Weights of a small transformer language model: RMSNorm before each block, rotary positions.
MLP neurons of a small language model. Each row is named by its layer, matrix (up: input weights) and neuron, and shows model dimensions 250-313. Each number is 50 + 15 x the weight over its row's rms, rounded and kept within 0 to 99.
A block is one neuron, or neurons of one layer that tend to fire together. Before each block is what it responds to, as a language model described it from the Wikipedia text at the highest values.

Responds to: Prepositions, esp. temporal "over". Prepositions heading a phrase, strongest for sentence-initial "Over" before time spans ("Over the years"); also "of", "for", "under", "along".
L6.up490:70 42 36 41 78 39 25 37 62 58 63 68 37 29 35 45 49 46 55 54 20 37 43 48 53 51 58 67 54 51 52 47 40 09 41 86 56 52 89 47 64 55 69 52 70 72 38 73 78 47 53 46 47 36 17 46 47 71 61 74 48 59 38 31
L6.up515:52 40 34 52 50 33 37 45 55 60 53 54 33 57 31 57 49 53 64 70 53 21 50 49 80 72 38 51 45 25 57 43 54 23 61 61 78 60 45 61 47 64 41 81 54 61 46 64 66 44 15 40 54 30 65 35 52 71 34 68 66 49 44 54
L6.up1580:30 52 52 38 76 48 81 73 76 67 56 49 55 47 40 69 64 41 51 26 52 69 53 46 23 53 64 33 47 46 43 43 46 64 52 43 45 46 42 37 20 31 54 43 49 48 50 61 55 70 22 64 47 50 60 58 40 66 49 57 51 75 30 56
L6.up1666:41 21 55 42 16 49 55 75 49 67 30 41 60 52 38 65 58 34 47 36 38 46 50 53 77 62 86 87 50 73 50 52 44 57 66 65 47 29 63 55 29 41 65 47 45 62 50 71 28 33 46 43 42 59 62 71 48 69 59 76 54 73 74 27
L6.up1717:39 29 71 31 46 45 47 51 68 45 41 71 29 49 42 47 62 69 35 54 47 56 56 55 64 12 28 36 42 37 56 34 78 48 57 37 64 64 30 67 37 48 43 61 68 52 45 50 27 55 36 49 33 46 42 53 18 68 52 41 50 47 52 61
L6.up1857:60 48 55 38 47 30 41 58 64 53 52 61 38 25 53 29 58 42 54 53 28 24 39 55 58 46 42 42 45 59 62 28 70 36 48 52 74 75 46 65 62 60 38 37 66 56 40 47 76 53 28 66 48 47 55 59 52 71 46 64 57 55 51 36
L6.up1866:68 24 38 57 35 48 39 30 56 76 46 55 59 53 37 79 54 45 22 48 77 27 57 48 37 59 56 41 53 53 46 45 46 60 20 53 66 77 39 22 38 69 51 41 43 34 34 23 53 38 36 60 38 69 48 61 66 77 32 43 41 49 40 38
L6.up1867:77 45 54 33 61 55 78 50 49 72 65 59 45 38 54 57 52 45 27 74 39 85 57 61 47 44 58 70 48 72 62 52 58 38 74 50 76 77 34 36 28 67 77 63 51 50 58 41 57 55 62 49 54 47 44 53 44 52 46 39 57 77 57 29

Responds to: Verb-linking to and modals. The word to (mostly infinitival) and modal or auxiliary words that come right before a verb, e.g. an army to guard, was approved to increase, can also be.
L3.up625:60 28 49 45 48 51 42 60 47 51 59 60 52 53 34 78 22 63 46 54 55 46 22 55 59 68 30 35 63 47 58 15 72 65 35 44 45 50 28 50 63 91 38 38 70 49 30 69 39 48 20 55 43 59 67 38 44 56 60 43 61 38 39 43

Responds to: Separators inside numbers. Mostly thousands-separator commas between digits (11,000, 6,685), plus time colons (1:47), decimals (20.65) and colons or spaces before numbers or lists.
L6.up308:86 53 46 19 59 66 59 33 43 45 49 46 39 20 22 51 73 27 32 49 48 75 37 99 64 48 41 75 44 67 66 34 47 71 63 55 50 37 28 37 41 31 56 55 30 58 79 45 57 34 58 68 42 56 50 51 52 47 69 58 57 50 67 34
L6.up409:49 55 63 44 42 51 46 55 51 40 46 70 63 43 59 54 66 47 58 55 60 58 38 56 55 60 75 60 29 47 74 79 54 48 47 79 35 63 62 54 75 41 31 38 59 31 37 52 70 15 57 71 46 62 31 68 89 52 17 41 33 55 51 19
L6.up677:31 41 27 53 35 62 58 35 72 51 48 49 35 57 55 23 27 55 37 34 32 22 72 62 44 12 54 35 73 50 27 46 46 77 53 67 47 52 50 64 67 55 32 41 54 17 46 43 48 33 73 74 28 73 58 80 28 28 50 68 43 54 64 38
L6.up823:39 66 44 21 38 50 42 67 75 63 40 60 61 37 60 46 44 26 39 30 53 45 53 74 50 24 61 45 66 28 70 14 51 32 25 49 50 36 49 69 44 55 31 36 56 50 71 53 55 65 36 62 36 49 67 19 41 57 65 48 69 43 59 20
L6.up1241:62 45 43 38 47 35 52 65 70 27 63 70 66 67 36 25 64 51 54 49 56 46 32 62 76 50 66 60 47 35 59 49 59 45 48 91 60 25 59 50 53 58 46 44 51 49 94 30 37 46 45 52 47 65 44 57 47 50 21 49 58 68 63 35
L6.up1246:53 62 26 31 47 74 86 54 48 52 64 34 74 40 41 49 57 56 53 58 24 53 66 85 34 35 65 36 40 68 68 30 32 66 50 75 50 68 54 65 45 53 61 55 43 52 29 56 25 48 60 51 58 62 53 17 49 39 61 31 63 48 59 45
L6.up1409:35 48 40 66 35 49 40 27 50 22 26 50 57 50 50 46 34 42 67 55 42 58 69 61 82 21 43 48 58 49 34 43 40 25 54 73 35 74 43 44 51 32 36 66 38 58 52 49 58 39 54 61 32 75 37 45 48 21 35 51 55 71 45 31
L6.up1736:69 48 53 33 19 58 59 79 34 77 44 33 55 34 58 26 38 59 25 68 31 45 36 66 49 68 54 48 49 39 61 64 44 52 78 68 32 23 60 42 51 59 43 64 22 40 48 36 47 39 59 37 37 53 65 39 53 47 62 70 50 42 78 47

Responds to: Mid-range digits in numbers. Single digits, mostly 5–8, starting or inside a number, especially numeric cells in Wikipedia tables, e.g. | 7 |, 88, 1.7.65.
L3.up1178:68 69 30 51 65 36 58 73 45 26 49 46 50 55 00 64 60 24 33 41 61 54 60 55 74 53 56 49 53 52 54 47 33 75 23 51 41 49 30 30 43 59 51 58 34 62 57 46 22 55 49 39 48 54 61 42 71 49 52 76 49 61 58 03

Responds to: Partitive "of" after quantities. Fires on "of" after a percentage, fraction or quantity word that opens a share of a whole, as in 7 percent of, most of, one of.
L4.up400:30 52 20 43 51 65 75 23 90 72 63 47 70 64 43 38 44 39 74 44 54 56 32 67 33 58 53 62 46 22 41 48 56 32 44 46 56 55 39 56 27 55 16 52 73 25 67 23 61 36 48 48 60 56 16 47 56 40 51 31 31 48 45 56
L4.up1071:18 56 48 41 72 34 49 52 39 77 65 47 55 41 50 35 55 22 47 47 49 57 33 52 79 66 52 60 66 44 29 64 52 60 46 37 77 75 39 51 62 60 55 42 54 48 48 33 51 49 73 69 52 57 60 51 51 64 51 37 36 65 33 47
L4.up1072:40 56 36 48 46 37 42 34 50 71 16 64 60 33 22 58 45 12 57 46 39 52 19 39 46 60 60 59 53 48 27 43 47 57 75 62 67 39 67 54 20 37 42 42 36 55 80 46 57 47 57 63 46 44 79 49 47 51 52 39 46 62 41 47
L4.up1284:65 67 49 47 55 70 22 59 41 38 66 42 78 43 38 57 66 48 63 26 54 42 31 52 75 49 68 47 65 47 30 47 75 66 41 51 56 45 73 86 55 51 47 59 47 63 51 52 37 34 32 50 29 67 33 35 38 33 69 67 70 80 53 60
L4.up1395:43 68 49 52 23 76 49 43 52 68 80 34 28 26 62 78 62 36 74 48 60 25 50 64 47 64 67 23 55 29 42 50 58 54 40 43 45 49 62 72 77 44 36 66 59 61 45 43 59 48 86 39 54 49 37 46 43 68 47 49 56 63 66 50
L4.up1406:42 40 37 30 38 44 39 51 72 62 30 23 60 50 47 37 33 64 84 39 57 25 36 64 28 70 31 66 87 42 39 61 42 47 59 53 46 51 40 55 45 53 36 32 43 26 57 60 51 38 75 50 42 60 38 59 34 54 48 38 56 53 73 49
L4.up1604:58 52 09 15 31 54 35 51 54 74 43 59 42 57 40 61 39 28 64 36 60 45 67 48 71 41 52 55 49 23 38 44 71 55 43 61 58 41 54 65 68 52 37 56 38 62 47 24 54 43 45 40 30 62 35 59 50 50 45 56 51 40 63 57
L4.up1624:59 58 48 46 69 52 46 66 80 66 45 75 30 55 51 39 57 56 53 71 57 58 53 30 67 58 57 73 63 38 72 51 42 55 33 67 57 36 39 69 64 45 25 48 44 45 63 49 74 55 24 58 40 55 57 72 47 44 22 35 60 61 54 53

Responds to: Digits in table cells. Single digits inside numbers in Wikipedia tables, often a value's leading digit (6.81, 4.69%, 12 | 4); rarely, function words like per, order, either.
L6.up112:22 24 58 37 55 55 29 63 53 46 59 52 53 62 61 43 70 70 42 56 68 52 74 57 59 60 51 58 56 31 18 46 48 44 47 54 37 52 49 39 36 50 41 53 66 37 63 20 42 69 42 47 57 60 43 69 87 47 39 49 33 41 49 65
L6.up245:37 90 57 25 46 56 71 54 70 34 50 61 77 45 56 63 51 25 49 52 51 70 60 59 37 17 83 54 43 39 56 37 43 49 36 80 55 46 57 41 63 43 65 50 50 49 31 56 27 63 60 72 56 73 63 63 35 57 48 53 65 52 86 75
L6.up639:58 68 68 67 72 43 66 64 59 42 43 49 42 32 51 51 52 67 42 29 36 64 58 81 70 40 51 54 63 67 58 11 51 82 58 58 44 38 59 34 42 41 54 42 27 62 79 33 40 69 47 51 53 70 58 12 35 42 47 38 62 54 67 43
L6.up681:40 57 44 46 83 67 45 58 62 54 75 40 72 40 48 42 48 39 23 44 50 69 54 71 43 36 39 60 49 46 43 27 45 55 51 58 29 65 48 66 29 59 49 39 45 21 30 33 69 42 41 51 41 55 48 57 50 68 69 30 69 46 37 35
L6.up761:37 48 37 54 42 61 63 44 31 38 65 70 72 29 48 53 43 47 48 29 31 57 65 69 64 76 75 61 65 86 33 07 46 31 40 33 42 60 43 41 20 39 58 24 38 50 36 63 46 60 46 56 30 52 44 20 57 63 58 39 67 67 73 57
L6.up953:45 34 41 65 56 73 46 84 52 53 56 64 54 43 60 46 57 41 41 32 46 61 50 75 56 55 60 20 75 73 53 44 72 23 42 67 45 36 55 65 56 51 49 44 50 55 57 70 22 54 36 82 61 70 36 39 74 68 55 43 86 48 42 46
L6.up1156:56 45 33 48 53 50 24 55 75 65 40 49 62 51 53 71 35 38 27 53 67 44 32 32 38 27 35 53 57 55 19 66 45 46 69 81 63 52 63 75 82 44 55 64 32 38 57 26 47 78 44 44 25 28 40 46 53 46 65 62 45 61 56 64
L6.up1711:27 34 48 39 35 80 25 31 51 57 37 67 50 56 56 72 62 60 57 46 59 55 58 46 62 43 69 50 45 73 44 68 64 22 52 55 43 72 14 76 53 51 33 50 44 29 65 27 43 51 76 32 38 51 72 43 66 52 50 46 52 58 58 26

Responds to: Digits inside years. Middle digits of four-digit years, especially the second year of ranges like 2009–10 or 1999–2003, in tables, careers and dates.
L4.up145:12 43 38 31 45 47 35 47 63 57 58 63 39 44 60 59 58 29 50 49 48 57 68 56 45 52 43 22 96 38 19 28 34 62 29 48 49 40 32 49 32 69 26 68 52 53 61 43 32 25 49 50 42 44 51 71 24 68 41 54 51 42 52 41
L4.up191:62 73 48 30 64 48 59 48 40 53 37 64 87 66 47 36 19 36 61 35 67 72 40 51 49 54 37 42 91 63 26 44 54 71 62 60 45 39 50 40 55 42 59 58 46 69 45 47 41 49 65 64 47 41 74 41 45 62 39 42 49 42 57 70
L4.up975:52 49 53 48 62 66 56 47 18 66 81 49 31 48 67 47 55 40 45 56 46 79 49 73 65 30 61 59 38 47 43 54 30 48 47 71 36 33 44 75 47 84 49 36 31 64 43 49 59 30 58 65 49 48 67 48 64 91 31 42 49 48 59 46
L4.up1038:57 31 32 38 50 89 79 64 35 66 78 51 73 46 30 12 57 51 18 51 55 46 48 67 43 44 36 39 56 24 50 48 53 60 58 48 28 27 37 59 68 30 58 43 38 69 25 26 53 57 47 52 41 44 29 59 54 61 43 49 53 52 38 64
L4.up1448:59 27 48 60 70 67 75 44 58 84 53 69 60 47 43 59 52 55 68 61 38 57 57 59 56 36 51 30 39 52 46 39 41 69 41 50 37 54 33 38 64 45 76 26 62 91 51 50 72 49 46 39 68 55 34 47 76 36 35 37 60 47 67 52
L4.up1723:55 66 54 42 61 27 65 59 66 65 56 36 62 33 57 50 32 42 50 79 50 60 46 55 55 60 75 53 34 60 48 52 72 51 49 66 64 42 22 47 40 34 58 38 46 68 55 37 40 58 39 43 38 56 44 52 54 20 52 22 58 45 63 16
L4.up1765:56 48 24 34 40 57 80 54 55 47 56 29 65 49 43 47 62 46 42 43 57 57 57 50 42 36 63 48 57 55 60 39 37 49 38 58 68 18 63 59 55 38 44 39 13 56 40 48 81 34 38 39 20 60 31 30 36 18 29 42 11 52 56 54
L4.up1828:38 21 55 41 51 60 60 54 54 55 45 42 77 28 62 59 62 63 57 83 62 36 74 36 25 26 40 84 26 58 46 55 53 34 35 51 69 37 46 55 56 52 35 65 20 67 40 57 66 71 62 32 46 64 27 24 52 28 28 43 28 79 41 39

Responds to: Infinitive marker before verb. Tokens right before an expected bare verb, mostly infinitival "to" after goal, purpose, decided or wanted, plus would, helped; also "F" in names.
L6.up709:80 43 45 46 63 63 38 49 85 26 54 39 34 61 36 58 55 56 61 35 37 52 42 56 52 41 46 47 67 68 25 39 58 58 57 65 25 44 55 38 45 81 50 52 21 69 66 26 47 38 59 33 30 35 76 67 49 61 40 52 37 71 44 52
L6.up806:64 59 50 40 27 51 29 24 47 75 73 63 80 61 37 46 35 54 47 58 50 52 56 57 78 40 74 44 68 67 50 19 56 77 51 27 18 69 29 63 30 55 34 65 36 60 53 38 49 29 26 34 41 37 52 50 52 71 60 51 84 38 73 80
L6.up1096:63 51 53 31 46 60 39 50 42 65 52 44 63 49 35 57 33 60 48 65 77 37 44 52 56 58 41 30 65 55 74 32 55 38 67 44 48 39 58 55 35 72 25 39 62 67 52 71 33 30 56 29 52 54 45 55 55 46 47 53 79 34 52 56
L6.up1120:51 52 34 51 51 67 65 63 56 54 86 41 62 59 64 59 44 52 51 70 75 49 48 52 45 53 49 29 75 12 43 21 42 52 44 62 39 59 57 71 45 53 38 48 39 43 42 14 37 30 09 82 28 32 38 40 60 43 79 55 34 64 45 75
L6.up1494:64 82 44 38 64 42 25 51 62 33 49 34 59 42 46 59 62 23 54 37 28 32 41 52 26 52 57 51 65 52 19 44 44 60 55 59 41 58 58 64 32 49 67 39 68 45 48 39 78 37 18 54 30 55 65 66 61 62 40 56 52 53 52 70
L6.up1579:55 53 41 10 89 51 60 58 60 56 40 58 53 41 64 22 46 74 60 42 45 63 50 60 40 62 48 45 70 40 24 41 66 37 69 56 73 54 25 47 62 78 62 57 69 58 52 64 40 45 43 33 48 48 75 29 63 56 52 67 43 52 43 58
L6.up1757:52 55 30 24 59 54 60 46 71 59 45 27 60 41 61 69 40 61 65 34 33 65 42 67 45 55 46 35 80 63 48 61 70 79 48 45 48 72 40 49 44 83 28 32 59 51 44 36 00 32 30 65 41 61 67 33 69 72 49 49 40 56 41 75
L6.up1793:43 35 44 39 59 32 36 21 61 69 43 90 72 52 43 22 34 48 52 41 43 46 74 47 51 53 49 74 65 85 42 46 73 60 43 50 54 46 42 41 49 83 54 52 66 67 55 56 41 51 49 30 45 71 50 37 70 30 49 69 74 55 54 40

Responds to: Scores and relative "which". Digits and dashes inside sports scores or league-table cells (3–2, | 12 | 8 |), and "which" or "what" opening a relative clause, usually after a comma.
L3.up480:24 59 39 56 31 52 67 36 46 39 30 42 61 40 46 56 47 47 55 34 58 61 36 50 34 46 52 56 71 54 46 49 61 62 39 49 49 60 51 73 58 51 54 42 75 57 58 41 29 25 75 53 34 68 59 29 52 26 72 59 48 46 44 42

Responds to: Partitive "of" after quantifiers. Mostly "of" right after quantity or part words like rest, all, most, many, part, as in "the rest of the team" and "most of the".
L3.up33:36 63 36 37 34 52 60 55 45 65 52 37 30 42 49 60 49 41 69 30 44 48 46 44 67 35 52 63 44 48 44 55 51 54 61 71 52 63 38 38 17 53 30 52 55 47 47 56 83 43 62 18 48 35 50 38 44 53 62 48 72 32 34 36

Responds to: Year-digit continuation. Inner digit tokens inside multi-digit numbers, mostly years split into pieces, such as the 1 in 2010, the 7 in 1977 and the 9 in 1998, in tables and lists.
L6.up213:69 43 59 25 30 38 58 30 50 67 38 44 63 57 67 30 48 84 59 49 41 52 25 54 59 52 46 59 43 52 58 26 15 40 34 78 45 57 77 80 44 30 32 56 40 63 51 54 89 59 29 80 37 42 62 72 63 68 47 55 46 74 59 41
L6.up287:58 60 30 32 48 60 46 69 58 83 53 50 66 37 34 43 62 39 42 65 69 61 46 48 30 64 60 16 29 71 50 63 57 33 44 64 74 44 30 58 39 55 08 54 43 75 43 54 83 33 68 59 50 45 57 60 62 66 47 34 63 48 45 47
L6.up542:26 17 45 46 43 48 60 57 69 69 62 60 74 59 82 53 38 53 52 31 41 28 44 42 07 64 63 34 88 46 01 41 52 57 84 52 35 58 35 50 58 61 55 39 35 63 45 24 55 61 51 50 43 73 67 17 71 47 55 45 37 70 32 60
L6.up642:51 27 36 54 53 43 64 61 85 59 66 56 45 59 55 57 47 56 67 48 52 62 37 49 47 67 72 58 29 52 72 62 37 39 41 71 47 60 35 27 58 55 58 78 30 58 52 56 64 27 16 78 39 57 38 53 20 69 30 65 48 49 29 79
L6.up675:61 45 42 50 49 62 61 38 65 42 59 30 41 56 57 41 58 87 48 32 43 50 62 64 62 53 39 27 44 44 59 58 41 50 51 67 80 45 54 23 26 92 33 28 32 47 12 31 20 49 53 61 44 46 65 53 56 50 29 58 37 70 43 41
L6.up1295:53 44 51 19 55 63 43 64 61 63 58 53 61 32 54 44 48 65 60 73 52 63 61 60 28 50 41 45 16 38 76 52 37 59 53 66 47 30 44 43 49 65 62 87 43 54 58 66 41 74 29 78 64 41 49 73 66 42 38 39 68 53 48 30
L6.up1902:24 20 52 56 48 61 62 54 44 37 77 41 56 64 67 78 64 30 65 46 56 62 67 48 70 44 56 58 70 68 56 59 38 61 50 33 53 56 54 48 49 41 52 54 41 53 56 32 60 46 49 69 29 47 48 30 53 72 50 54 30 41 09 58
L6.up1959:35 46 63 42 48 48 71 58 60 46 75 38 37 55 32 57 53 78 41 67 51 56 78 50 34 87 80 51 56 52 56 55 66 46 53 57 56 51 67 65 41 44 40 61 43 90 60 53 45 77 57 56 57 67 63 37 74 66 20 81 39 58 27 50

Responds to: Verb-complement infinitive markers. Tokens right before a bare verb, mostly infinitive "to" after verbs like tried, unable, managed, plus modal follow-ups such as could not, may have.
L4.up244:56 45 57 37 16 58 42 53 68 61 29 33 67 46 49 30 16 99 70 38 68 41 47 56 54 62 67 57 55 14 36 17 60 67 36 41 32 57 46 73 71 55 29 64 39 51 42 72 62 51 28 33 56 47 62 46 55 54 70 49 70 61 49 77
L4.up246:54 58 43 51 66 47 38 72 52 70 66 55 68 44 43 71 07 78 50 55 73 47 35 48 42 53 69 56 62 29 32 19 42 72 68 68 47 57 54 40 45 39 34 46 96 73 62 55 64 44 24 32 58 55 72 47 30 45 74 50 30 67 75 75
L4.up701:26 66 57 43 20 53 72 47 64 49 66 50 60 52 20 33 30 33 56 33 42 35 49 50 60 65 57 41 42 60 10 27 34 70 27 79 45 67 64 46 46 66 39 37 44 63 68 21 46 62 47 15 47 53 54 38 34 45 42 42 52 38 57 40
L4.up1235:43 41 48 40 51 53 51 42 69 56 59 43 63 53 21 48 46 62 38 20 67 51 28 65 87 69 49 30 72 44 32 42 45 85 30 38 43 61 58 48 48 57 41 34 60 54 36 58 38 63 40 54 47 54 57 49 66 35 47 73 68 71 39 54
L4.up1527:70 48 56 39 24 63 65 67 72 61 36 36 48 71 21 70 48 36 42 43 83 55 11 69 36 54 52 66 64 70 33 33 63 65 17 64 30 60 46 57 62 81 26 46 41 51 52 46 31 16 14 44 36 43 63 46 38 71 62 35 52 50 54 63
L4.up1638:35 42 49 51 48 51 38 57 65 54 60 66 55 52 20 66 13 61 59 61 57 46 51 43 43 73 53 42 59 59 50 18 48 67 28 49 61 35 30 60 50 54 30 35 35 93 48 50 30 53 55 36 53 37 71 34 49 41 61 44 89 50 48 51
L4.up1792:45 32 48 51 59 63 46 50 46 38 15 83 23 53 25 52 40 47 72 62 41 52 57 81 44 45 54 67 68 43 50 36 60 75 37 61 51 28 46 87 41 54 60 37 61 60 76 49 54 65 54 32 39 41 52 35 35 72 48 47 75 46 95 40
L4.up1992:58 47 34 64 67 53 21 99 57 72 37 29 57 52 40 76 21 48 40 53 84 37 34 53 42 81 59 72 65 53 51 54 61 72 33 75 30 38 41 61 63 66 37 61 33 75 50 37 57 50 34 57 54 67 68 40 80 56 43 40 48 46 54 45

Responds to: Digits in table cells. Single digits in pipe-delimited Wikipedia tables, often the first numeric column after a team or player name, e.g. league standings and medal counts.
L4.up127:65 49 58 61 54 49 48 48 66 60 67 54 62 60 20 42 35 56 46 38 43 45 57 53 50 31 24 35 77 66 39 58 53 77 79 66 61 50 11 53 57 61 60 47 30 36 30 34 27 54 87 70 43 80 69 70 65 54 64 65 62 72 39 33
L4.up507:59 54 59 43 46 47 55 85 75 78 62 53 39 37 24 36 45 71 44 27 47 32 42 55 33 33 73 18 89 58 26 48 69 46 46 56 45 80 37 65 63 86 54 78 35 69 49 45 32 40 52 83 51 36 29 31 53 55 58 34 65 57 42 51
L4.up1270:19 45 39 24 65 63 52 39 68 63 60 51 54 41 62 34 67 58 30 72 50 45 64 68 67 30 45 36 86 47 71 67 46 70 48 62 46 77 64 51 41 60 32 55 40 40 19 53 59 74 69 34 58 63 42 42 67 72 36 40 71 32 46 36
L4.up1352:19 24 60 52 34 60 50 47 60 26 58 42 58 35 21 47 53 59 37 52 33 15 53 66 18 43 66 51 49 31 68 48 05 57 50 81 49 53 66 38 44 59 29 65 31 44 29 48 51 71 21 27 41 69 37 48 65 47 41 58 45 59 68 37
L4.up1358:54 41 32 46 21 67 38 48 55 45 52 53 33 25 42 50 58 41 37 26 52 63 56 75 57 42 65 51 66 62 54 60 45 45 56 36 28 40 63 75 53 67 43 22 39 59 76 35 48 55 20 47 44 72 46 52 55 56 69 52 51 23 60 44
L4.up1522:28 58 55 56 63 60 64 61 61 41 55 53 51 49 48 55 58 52 61 41 63 24 68 64 55 66 61 48 60 67 16 48 43 71 26 62 53 33 50 33 23 49 57 41 71 67 60 86 46 52 39 68 44 78 43 44 58 64 60 54 44 67 62 61
L4.up1660:49 47 47 54 19 63 52 53 28 54 56 32 38 46 51 71 60 64 55 48 54 33 74 45 62 29 51 53 69 59 27 30 81 38 34 53 33 36 36 63 43 70 44 47 26 22 29 75 59 56 69 63 48 48 51 86 49 72 32 50 50 70 39 50
L4.up1936:51 38 55 53 48 53 65 85 70 78 38 38 59 25 44 47 68 35 39 67 50 48 59 65 46 53 86 49 61 61 57 48 77 38 69 25 44 43 61 68 40 54 37 31 30 28 33 48 33 61 61 50 39 59 75 27 69 60 58 48 50 32 42 73

Responds to: Sports table stat cells. Space tokens opening a numeric cell in pipe-delimited sports standings, mostly the losses column after wins and draws (| 4 | 4 | 4); weaker on mid-sentence function words like of, what, as.
L4.up20:73 58 57 43 29 53 54 39 67 58 42 61 49 40 10 79 75 64 41 51 24 61 37 50 56 34 69 60 46 44 58 32 48 71 55 55 66 65 74 61 59 49 49 43 68 27 80 37 66 60 32 62 35 51 56 59 85 21 28 77 52 52 69 50
L4.up629:56 57 44 32 39 53 47 47 39 56 28 39 63 37 36 34 36 41 56 31 52 45 68 66 60 70 42 54 54 42 39 41 41 84 46 38 62 53 41 39 55 74 58 32 29 58 28 43 57 22 51 61 55 63 58 83 34 41 77 74 62 50 50 47
L4.up891:34 25 49 55 56 67 41 22 42 79 78 56 46 38 39 51 24 61 72 58 39 33 85 56 51 49 37 67 55 24 50 30 51 75 53 34 63 54 39 34 39 66 50 53 47 35 60 30 58 27 58 36 43 69 42 53 36 84 78 31 30 60 37 56
L4.up1037:50 74 46 41 38 46 56 41 59 49 45 42 41 50 51 34 25 50 50 31 53 61 46 48 31 18 47 55 65 40 65 37 68 68 46 29 30 54 64 51 36 08 65 42 47 36 35 60 42 20 24 53 51 61 39 62 47 19 56 39 77 55 41 52
L4.up1457:43 25 15 53 34 50 25 17 42 72 20 29 53 26 66 41 39 51 23 36 46 52 34 41 78 32 63 73 64 35 36 37 47 29 39 40 52 65 76 53 29 67 41 31 35 35 47 17 63 57 44 32 45 67 23 63 67 73 51 56 92 41 50 13
L4.up1581:34 55 23 33 31 57 36 50 20 19 60 46 60 19 42 44 38 55 46 34 73 38 47 72 67 29 60 32 75 68 21 52 60 81 60 46 42 37 55 64 79 65 26 40 41 35 52 48 31 22 54 37 21 31 39 56 67 32 57 28 40 41 42 49
L4.up1611:49 75 33 67 49 64 50 53 49 29 18 35 39 46 35 39 24 68 56 50 51 52 39 75 36 43 59 57 65 47 45 46 34 57 59 44 54 58 45 44 07 51 55 22 55 45 44 47 31 50 31 50 49 58 48 69 36 00 63 48 40 56 73 66
L4.up1854:54 29 36 34 69 66 23 72 49 43 30 57 72 54 46 49 40 33 36 52 70 31 26 50 58 48 61 74 39 32 40 50 19 48 66 62 57 56 32 46 70 32 42 67 50 75 41 47 75 43 20 28 39 65 61 36 79 35 59 53 59 68 68 26

Responds to: Inner digits of years. Second digit of four-digit years (1|9|99, 2|0|06, 20|1|0) in career lists, tables and date ranges; weaker on list punctuation.
L3.up525:47 44 44 34 44 61 72 59 66 64 47 78 67 27 60 25 32 95 42 60 42 51 53 28 29 68 61 37 49 56 21 52 39 75 12 55 58 71 48 67 35 09 31 56 65 71 62 64 51 45 48 47 40 46 25 53 46 52 31 37 48 65 38 43